Part of a small language model's weights.
Size: 12 layers, width 896, vocabulary 32000.
Architecture: learned positions, biases.
MLP neurons of a small language model. Each row is named by its layer, matrix (up: input weights) and neuron, and shows model dimensions 597-724. Each number is 128 + 32 x the weight over its row's rms, rounded and kept within 0 to 255. Numbers have three digits each.
A block is one neuron, or neurons of one layer that tend to fire together. After each block is what it responds to, as a language model described it from the Wikipedia text at the highest values.

L8.up542:138158154103162137148186177117121102133139131126168054146133099155107130107190099125135098088141128109164107136069088085133111173121128094107121148170172108109142130170145127134134166170136103125175147105118114086109141110145143121108189111122182123137137122156161135136103189082083151109113099102144141132068162126183197137116161116086140140144104151160072169134127179073129100109133
L8.up711:104130113175173067164143123147100108137125115168102154143106131121073148142138104146162081124157145074075140104122115090134144078124128142124200154136111162155099123097150103147116168082083198105142145069132083150089149131168107136100097118153152145116107133119135089135061161170114143147148126159092127144147184171160117151042121095146125128084137161192119120143125224042133093102112
L8.up2028:088144097107117097175161132076088179124140160113099044155135111149110128135187104118076090118168138187112081141143125123161106138161193145125139112130093179145113112145155111130123116118121111145197167087115106077106137188154131114115104113137124137128087138083103157098123135106114130123147166155148159151135113126141183132080167097187088106102180158156148105119157112116216150113073
L8.up2040:112132141112111104119114147079115119159119105129166151152124066143064093109113086135133056107126169176117123111200071056090136120083086172100106103074121149123087129126178115161152139159158149151138154178073108111108080101135160089103104117158128125118118100109111135127094090132085101138149105104144126094176127111140177103067100059115136097134109159118099122095139129046123139184097
Responds to: Subject end before verb

L5.up2266:117147151109188111126117210154127194136110110088113090123140097164169112174092125167189165072139228155145120174160179107151139160114166129203148127121117096124100153079144138109061177134143095142156132155114106131087103095153113110178168094113103132154149107119076110089106192121129085133167097136166167119088149116083114118102101111099190127146162108132125123145090100111125113109150
Responds to: Repeated-name completion

L8.up417:144086168106168111148095216110143166115095153130134100126118103149093171159124137137130154133072147116118179127072146082131169092103132136111070140106123087080119171146160095099111112059094136122111154151094155098148127149087110127129149136115122149146124198107153151165118147115131183160151074129149096162120112158095147099119181148139144115086160145156111098154147124162113157154135
L8.up1943:125159113162106096145126159129107122160121145099133149112128168112113163154146130141182133067129134128061082106140161080126173154107133126159130127121121055101149105126074195159109111111106170115136165144098070108068186097125139130135149148093088113146136136180083132128095117111123189125100126193128155119170111117157117107147153176164156131114092168207093150130134064103121095105116
L8.up2184:137088151102145138151089239125110151183130131073123068119133114102086171139147130153138133097088139143146140136091137098087141113121111079154115180096122079056140036153127104143118138163122095137149156125127067143147179167151136137119171130127097073122189104144141109111162126133080134188135157128153131120146156121138132153103081143183216151124104169128091090151133162110138089110121
L8.up3500:070128216049174131159137174099135097186134154127094084161156144106086153118180091147132135167168074140116165116128147131102147128112104076122099157140118134092136163204111123134126098147115174100100165184111116104110121154150098168146101109082067125064140126143141127111165135116102232161106136108129101104142110094129076096136136155172168204049152157153110081168116046140129139150052
Responds to: Repeated list-item starts

L8.up1001:150111119139158111154118155066139062118116121145124214118094154094110099172106092208167146140160071114136156189166199088098103120111175127125161149127124115158056156110096169121122187129140204116132090179180159087091133120133138133141071134175154173132123164100112146123107125094159092163143133137162110169191067129104096139063122112131117146117162115204136146133132106138082131124124
L8.up1199:147155080168110116114084158126110039125164121141096157068128111129153157140117130175064157129101141086145136186152118065169103121159119070134139112136094100112137088149089152165094092193057151088106128149204083159114109100127117130160177082134159149152153144150191125154136101122122119121103121173189125118051077085160149088060165127115132097065093076093142102110113077185116141145114
L8.up1480:148164128154170178164113168141148147159142095150152107158205106179103132132212134105155163166125161143107160076127110121098154173118161110100168047105196155076127121116106188147135201122094086114092144177204105210075064090120140173140193125103146106096100139127118151114149147158150102152201123153126108128209162130149145105113159126117065143134171077136072139138084120165155140184116
L8.up2124:162171127149164143115182185117131104159161066104120116206121120152129145143111080201178135143092102185074154128088107106076079185151156087118106095111164135161109054153114173119119161149119123149134111137152099168141108174185144125165080110062104064094117199190126161139108130134168120133115141078111166138131105126138132102112127145108111110102140089092105046077145105099128127137143
Responds to: Date-preceding prepositions

L7.up34:143132131138191151101150120151163115194117131157130128165128140081105168146185132146126111112104095104186116249151155113122146163108120123135096106107086083139116142106052077119131124154128114105164118123093125169145089114045140127108139119137114185172142152096148139133152138109127156188130192092104092153106163134113100116126054072133147153089169093223104135124118130117126108138085
L7.up224:100098169126189161135117194170099106159135139148125079134124116142099095154144133158124158101111093148158096129111164102041136161123134118165106149177137135091100050142126185137058118152137146129154163158158095144137165123165132150120146043133076100077143105190105122143173116095110169158091081130194070136159141120142144090129135132166153147151088150126119145120155110097174058104110
L7.up279:085144143117125089105112110113143130126137132158150150123109111152110101145135108160149064159079167114145127055143116145145139077128123087094086111092104139149128069168137126143091121093062084143180212129099064176132149112150161132142123128187091076117146100171074082140170156153120146084110172134127073088153101169138156170126165098135176123152157137139105131217155098155094092123149
L7.up449:115133142137145123134059143107102119167077115157097046145144142061120143139146111137183100110148135125088124096140112098098096188126138133153151053050133161060127122114064089119146108215144125109133177096137118166119134146093150120126107093142093120205181091112089145157127142132098159162152130095155112150185122113130147142137125110171119124087085110101086087141129106180065151135118
L7.up744:125138145168163118186084206123140166150113118124090141166135154118099135140126103130136140105152066144123131120125176092096100117084130143175118138155076157139145143104100136182113164132169155132172153126206172089122170116134141142169158122092084096138106167114103131113168134092101151124145113096140099156177128069136126120166130145193211156126186174204122143089098108132105157161143
L7.up1671:137111095123137163181052163151099098152158109131138079163102095087128146098159082122130133129124104109133121153106123119096090142098165138153166110120088120095122186124161087093112123162132120127138166103120126178166159142169140109071163111114029189112134109166093198131096157094085133164143118112190072146159158136119106110157061129115099076165107096181092145129100177140111125143090
L7.up1818:081129162083165164134102176137061141219119135083120109147169047160115160167147159206102149103125119110096145065111138071093151174101135051129109151150092088055123140122146136148068140102098153078083189147130127095118112151131171177126146099130097102100134138124083162149138123095158156180113111144156103104184119087140086101161075166181195128104158162170121133153127086086100146087111
L7.up1889:104131103121089149104161184133130127130121174162113040159095106122099072143157087169125218088150142145130151093116126141085131119106115109136129145163092130147095133120090104133119122095084192096142198149103125139127123153141134163160136100134099110125150135173089076135130104116076164145091125134173042118119129148160090091145132153139099133058077098191109104092117115131142045118104
L7.up2133:157091131097158095048106123069083190152124147080177110166140159034102120135136132115125140069116099057124157146129127058085129132098152097153122093158132206084055078162114097163164174138124143123131150107108127114162111166106108105114215128113151089125166171117155100108179129080120131230077103177120171084115083123089106104123084136128114159090110125168147132152094122178143119131120
L7.up2263:165146142165127088132147118135126082128154142103138120108115136121067118111128132176162103068085090108166143139141120125096162140110146120131138161175117196131157128147117075101135097132145164176152131137137154145096134104115126160202136113101058087166184144110138132125099128112136133194117147164169109077075205086128149106097024161181159132099100091158150108129113090151152126127104
L7.up2277:101138122126125111153069138133135116134116155105125103090100142010161082119086107174155164102151125191148177106098150103107112111101133163143110149099131087180090153118164111088153116153115076137102129129124069109074134185086127166081035164097140140123142097150107100085204132166086186141151120164114074117140091141096138132183093189115172107170128157111120135147123119108112115142154
L7.up2451:132148064177139078110143158128124182154116133137069136116130039118132067151124142197153116136101056153090123089178163117103127137169072112178121150173142182106140071110173140141143142177097104150107094136145155153134124124119204120115110090149093084179123127154057150143135108140125156134079092141108165156194118119118103128099149152109184077110080116099089123078083172096098086091095
L7.up2461:126103138110168149078101198119127174137178162099168173116182078116142147129138119106089147098096122151136143139065147076160080195167147097160150123135084107104093127098089137126083153132114096127120163115137144137136121103120105097132129090053110100160169077136122103120118131115128158150130164056126134087149076112131144152089169150141154144113104109109104087125127096136120103134049
L7.up2789:172073101141184136162125159119127144166118149087114137118184136151063148151135149161132097101101070141104159125132174172150140133148144164132139138144148208147124074077163065112107095158068134095095111141182089113073118076097102193119141139151093108151126169138085104083135126066141116087134106074168083189120146106150198085182141176089144159095069161084088126087120160130150144107100
L7.up2991:103100132167120124166115130151157187146093140136102170197097116124135139121117101114133077116108161148135141105123104117150169130179136127122121132142159130099114114151089109130109111071107092143124111115110145100173145117170138151121145086159165145096108148170098140141104140062086147092127118166214114186126127130186114120134126111142133131103140076157143189043065061167079124140166
L7.up3323:077082133125196176056087215155084166184136135081150108111092086156143166109176144122086104074098105184110104079110112089115158118120113121132114113125105095080135139146110157180121120185103108094134179137128085153090123166169099199128167106117126140079140094126138133148154116071091127209136170094165128140165105117218148149126124130150176155094180147147121112107138141118196127126090
Responds to: Repeated list-item prefixes

L8.up970:107075130173158091074154159094075129163068102109111169124138094148098085124147123174123087122167074121157113104076143108104107126103120116091148103166144146098179145149134149199145077142103138094123099073121166097133106169088107160159151129125151119184138089147100188140168145094132162179127080098107133160086097133189110115107111135103124082118101184193097132140132095075041157143074
L8.up1908:121124105119195123109142110176130108139120148095093127107119160117078126099173158050195133062135185136177138153126055095101115141068166115122189165126160170123108078092125069133168064093154112151159144113146159154135196107141132141158108169162122163183163161181104150053078089117144170095141073136160132071159092171157136138122166109028126147110101144167084143107144114084083106141121
L8.up2102:119144113127157087065103151153156121217087150080097092102144103139109111120114123097113082069143137157181176138180066147089121112046125101152177143167120141144127089137105108157126109119112167139130169113159101139110159123148143174157146101119090176159173164170142125095068072132171159100125058129125079116141151117137084143108132141079157086154032155144097129114121109081166150194099
L8.up2722:116065150124096099101106154160074093082076092104145136109122091188075157164117128138102116191139092089140115173165092172103127151144124215089116130188151132075121141126144135105166109097100164194071157103145120150068133085120130148175112096128119093127164110118120119097103067079229170158139119131145038080150210114135119125105129119117141105120107111117130074098176116115106127165148
Responds to: Subject noun phrase end

L7.up32:163166130151122081112098147154113116129064167094115131134141085113101140092131111113074070070148185172144124125142078154132096121142151100200089158175195084126081093196120108142143108140089117145144137107141162167151150114142174142102200061174195136090130153113119099091135151066171084131091123140170146184155169133122089146123104141134106090108128149202087118121160110130094168110179
L7.up265:127100145167073134106151128100105098131149054121130078118181160151081097205120132073073094107143140123185118150146107148147120109133154119145170188144129134124092118174107150186089060159132153167186185150177161165121120114158164108166137200173080093114077096122109147091066107120174082106142171107124131093162137166093132142029124106077112173137133114126113150131115101169093136129088
L7.up693:105086160083116065089115031098044109140084092165129161103149118143119145096109114078137147123119138153180156134145153064122125136182117075099186149134164167106164140154140105121123095129112116097076132075141116155175137170107119150106148145154142127124108131109141176162091148161093123107154099148132166110146065194161201075128175151073136130100083177171155109154166118081121160123144
L7.up1065:113080203138168126077117125169106077130101077109118146109073101105126128093131089158130074129160117099126152110100092135091084148165164090072141129161146081147075139098172116118123129117106135119045113187073187134052120186141113137154177140171127091158092156173049082121124140197079168131122108186076146129095124151107103105063077086072089116129133153150085088170129152055075153080132
L7.up1153:109101114142086115160155102136146137153180139132115116114186130075164122164105084078150143138134142137128214148143091106114123154049130124170155094118138116128170069118132114130117143070142106083138093110119125162133126084138092133088159153183098088146147059127162118133064093131179143107165109099171111111133142127132151190125103093107161074096062161102109144137130096153076122147153
L7.up1583:124118145177163099083187098159177126149123093092122135114121169111117102138044159083132136080123175137195182105188103144114156107090144080137137130148171141127156087143080111156173103151112162164087102135119135099076138109155133149077149149105120147123133104151075130093125071145138169095146051137134097121143159132139067145072147121068138097117143129120112133129152056084114105101087
L7.up1591:077117174109152114098167076163133150159119142158164117163158116086081112088043125080157088152138131119089131114122041147113141120134127068139173154058140225120101137166086129196154090144165137114181148116157125111115190150129116105126121149141105105156129145150103157127101136099148138184138127130096127121115128134096133146133119135054069164169165135107120145093131131086130138095088
L7.up1841:146157124204138123089165109183169160182113134133121148131139108150096095111100111087110196093155141154130151092156070145124114137131132119116197179122160148151080115142135104156152150151143154128149156108147144174102124123128108116125183148147062174124172131185118118128049071077171153113149067107107094148135099166111111146081121145051093123161135098110095158185137102127126146112110
L7.up1897:123191093151181122092160109141096084190126092147122133131084135119097167128081123097130195074094127122129140156150133143101132089036149071169086133127148137132095104125057075174145141105129161133129117121104129101047091120099197148135153116161190122178147123116102116094144101168119129122162054142119104127100152110135162160100138120115135127131115084152159099163146157127143167109108
L7.up2316:134128141124185134122145100095156146120143171138135070112130112133168136155098138119112111095071189113098163175143059172097131131101149153116116139136132087096171137104128120114080115104180151134149168047119053168134127209137138106147128172084113155113110013122108124118101124116082120129124082127116155118168194100121154085137127119132142136167146135147099153128131085102130081107095
L7.up2335:175146157184116148139100091119142105107164146103175087101166092120158144170163144144145100132133098140120176181197150168073093150162090107139146186139188122134115127184131119134149087135085121124158107104162132121103123147164132163220086071135107093114108111162109098141117114118193157050113094166105116124049112137122121106106127112128165152102117190125143125087075148172143168116117
L7.up2438:118145132108122129164083164142057108152172139106116107121142129122147179077098153152094113132150153073104120156152160139165068110133123147090113110110103103157163132117074142139174089152204141088111081110150067181107065125134073099243130175089095172136162082156155112134078083155113092139126139140121152068175116120117157170112098209078217149113098153037119184178131124078122133080137
L7.up2509:125174110098132052160222111112032161157127089103110139145137191112110131097174176131105099090097130106162096090161168090129142113136119079130110121115136150142162098138177144109169065111110132055163142113115126117103122093066126161136095143139145110178198074172134147167138154150094083182151110167088146099126180089113145132162082138012156091145085113102160085122150103135156053148102
L7.up2724:147107140116146090101080138161087134137099099085078160147117104130129132093115091103129152139138148139159091143114074146077188107142108120135143121147175121176101163133188077122161093117138126134108183110072139138072119125144135152155196113220181099122146137164053099104136095134144170139068126154164119126155185146121099107130128076109148092084082143113121085106137090147127128162143
L7.up3207:116150091155124093128171074110162128111135129085184144126159095136152086092071046104094139120110171102105103127166063114110146135081138144108126067113159175132105126131098151054128144162126101126159142141144109206156087102127114093147105178159131104138168115167130122135103094148137151124132011116088142118133158139102140160064128107056111144178125192105115177118117104110092203105145
L7.up3304:138148136129143134142139141117180127171163122138229123102136174169151138191135123127136143122158160154125127070179170115122086166107142132166159137151164179173114149144140136127165100152113147182134153140123121092095073141153146129118105103145122217140173140233091131134141127115104130163095096105121150141117165137083141069127150094102120145189093116160155098101167085085101121122116
Responds to: End of subject phrase

L5.up1893:097153135189138145156098063121100105181143162121123147118137080105123146057191093125160099125113091137096174096118208153107133139157141190124115102105094195095093120110093130146157159113105134073188135128091091151135144132130149150119111125144147123146102118128115095132101134103095157124093146133066090090081161136124109129166118113050178155124108070171148140159081137138178073093107
Responds to: Date day numbers

L5.up248:103114112098131097144149084112179119099081140126147146117153163112133093146167124120128115149159106099131079133135099105135097150129138131140145155093090096176206103085127106131100166090162158097171107116104177121165140139175147078111116134114055136101145130093163190102133122171155116085165188114101110137102115121127162122177146181120185083143188176171067087133176124085183135087148
Responds to: Relative clause openers

L7.up573:101083116086150127112099099142108075145125131151151101109126135075089144108167108132096116085131172137062128152144119126174115128100141130188128124188140128179109124196128108117087154102077177114128113151155100084126157177177093173141126110103156092128144139114141199102149083081115078151155113179093126117155160125159166116156158103145107095120099138155129150101132116143136145079168
L7.up598:130081091166157151131151119094164141168140102094111133083141120146123095169173132149185139170104133124177069101128081103118104116155169131167089117133117136073180153109126177142091187126128179160128104075060105101073174113123089156137128122109132082140143154124141106160110146173184144085138124143151106106159082133198094197172117136115102119102108104120170191113144160145173094060139
L7.up1199:127089111204143133123136060162147177087101163125161165106184130130073167170128207139154157177167147120116147100123133088099135096063135109142165148094125113077129155163170132194179137080109094157145131141176168054130170103151173102142136072109121138120178134086171181056103162147111106165145067095112117152131139111107147170121085096054108126171132155140166127085076109094070135132155
L7.up1282:075119169146174113126128158099127123150082159085079136152120117110074152197099134167158103138143121113134144085151119120149112120051127178142068145125184175106111107097158061157179090183099108203172131107185124136139129188142169196120137119140172153120133099162149153104093109159146103142091154113136177139148102171151169133131091120100136126123132105147160101087060168188092163088136
L7.up1318:089115113121104168137117078183089138143174117157075140162141158145097119089115088140090114083145110055086132109066103106159088135086098106098093158071090145097133129108198153214120124119111154160169149120110131115148132107190183087119150077148148147166125154092194162167122140129140107137150176189126095138103126152145132095113134123084104148102169129086141115080103146126158109082106
L7.up1401:123103142138172089090164132202098155124155114098116165101107120171125123124100171127113204155142146118101133153127148122146126130104111105171150156143090132120149151145108075174170168129133099084135154108167124160179165167174129166092147114104149088173125184154242160118123120125143094125140104117128155113091173155127103195153130124182136114172167161091120081109191162135083151140194
L7.up1412:087149164147102093161195099099091144149163137200177060150111071117136099066112158122151194114150086119130106132124165109127082089131142120173092102094165138102135129152061166082133121134176149152119080074105111134129129138133123138115145110111125130139104152164074161076111107101122097066183162146124091171044136150152138191118084093153103108139130111100133094074095118115130160091080
L7.up1812:124150153132189074170116119179058105100107094089074089132134088148138116098188143066145090121147108178134103152059136089096096087103179139099127189061136151131116084102198124133128111099152105169186117118147067154136160118143140124149157109085150132177150125097129183087125104072065147167185168117167110120183120153228187106083151131102136185141074150142163131092183180112112149095106
L7.up1814:143106142088121122099122136135135097088093109109168097107138125138070103099125144137162086128069103131125125065060146093112133113100141105187135115113140169064149144109133156104152111151136149160097098092153163105099075096204120080181171130108169137177098174096129103131173188170136093128130142161129162190101140127121097172106095106140161124130146137135115155088154169153152151127166
L7.up2258:099146107189123056116128132125154097097110081155107082122119114083029140120179162079091116160158126119117124145083142099113185144139153089109133159120136162129126105168121121147106154112099121129146126118102135136097019113181096096127120089113150110180143091164145147115128188144090137129165111077136100135188167117102130115169144108142135105140135169131134095157150115145111090090127
L7.up2314:110086163152179107099160110127075145149120148088125137155111124123139120188101121117077126124140097112086080110115141116115139124135109140090137138124140205107139129186204121143120115084105116146100177055144089129122159167193159167137181174184134155124115124100145139105074066074037178132117146125133106097170140157165160144156071088101151137166171151116103172175120145111102160102150
L7.up2423:074117088139156152112130126133183200120078066133117111063115144156112116122162133120144117113204119155180136109118176112104167128132192100131131160161101151113152191142156122117074118118141099119143128124136108100116055149157062129124141154093129248216135134120134123139118141064104182168136070125145166124087128071168198159173120147188059114118124110147129145072124148123152111147124
L7.up2815:177145104156130062112152062085113122098111113103196114195111175104134124106198147147130134127119127126114060062159138160084127133141109092180147188152061171095091081137117131109161102153180105136105179123160125162138149121122092119134149145127081106167145121113153146158093095114146074094149094096152190141094146100167168091168096134083113147111119206184109093097125101143114132139104
L7.up2845:137129171181146111094179033102131148128167135186119126162085138160121144183085127098169122160100154145145128115129101058060163144129123140159156075149095208107175135176074082090144149098166134150113098145091140112062123171193092116166129159125099046133121144101123183121100077134112143121177156102104171092109223113130182097115115136089088126156157097109076108178095088115117074110128
L7.up3072:109072183163088150177094121139162104150095087163125132110165119167131110165117160116117132149156156109191142150090088103169077157177106146132154091058152082112134084086090064135076133126136161140157092152152141126156138117157171081133132199102121105086118150126134171099105074106107089105116126134118125138167134120133143108155107123091103118109110115149154106096097184155078127167109
L7.up3275:098182131092138114124156067150160169079108174112144092094140125097028104121161068113072133081151142144169128165162077175138127094128122081138163129123070080138094127104107135136084131128103117089127118167158148131120142117119170167165099138119121107087172130119139187093133093109135112119097128108126162159183147110168151099173144132104159110124203177167105152101135187128183135138080
Responds to: Clause-opening subject words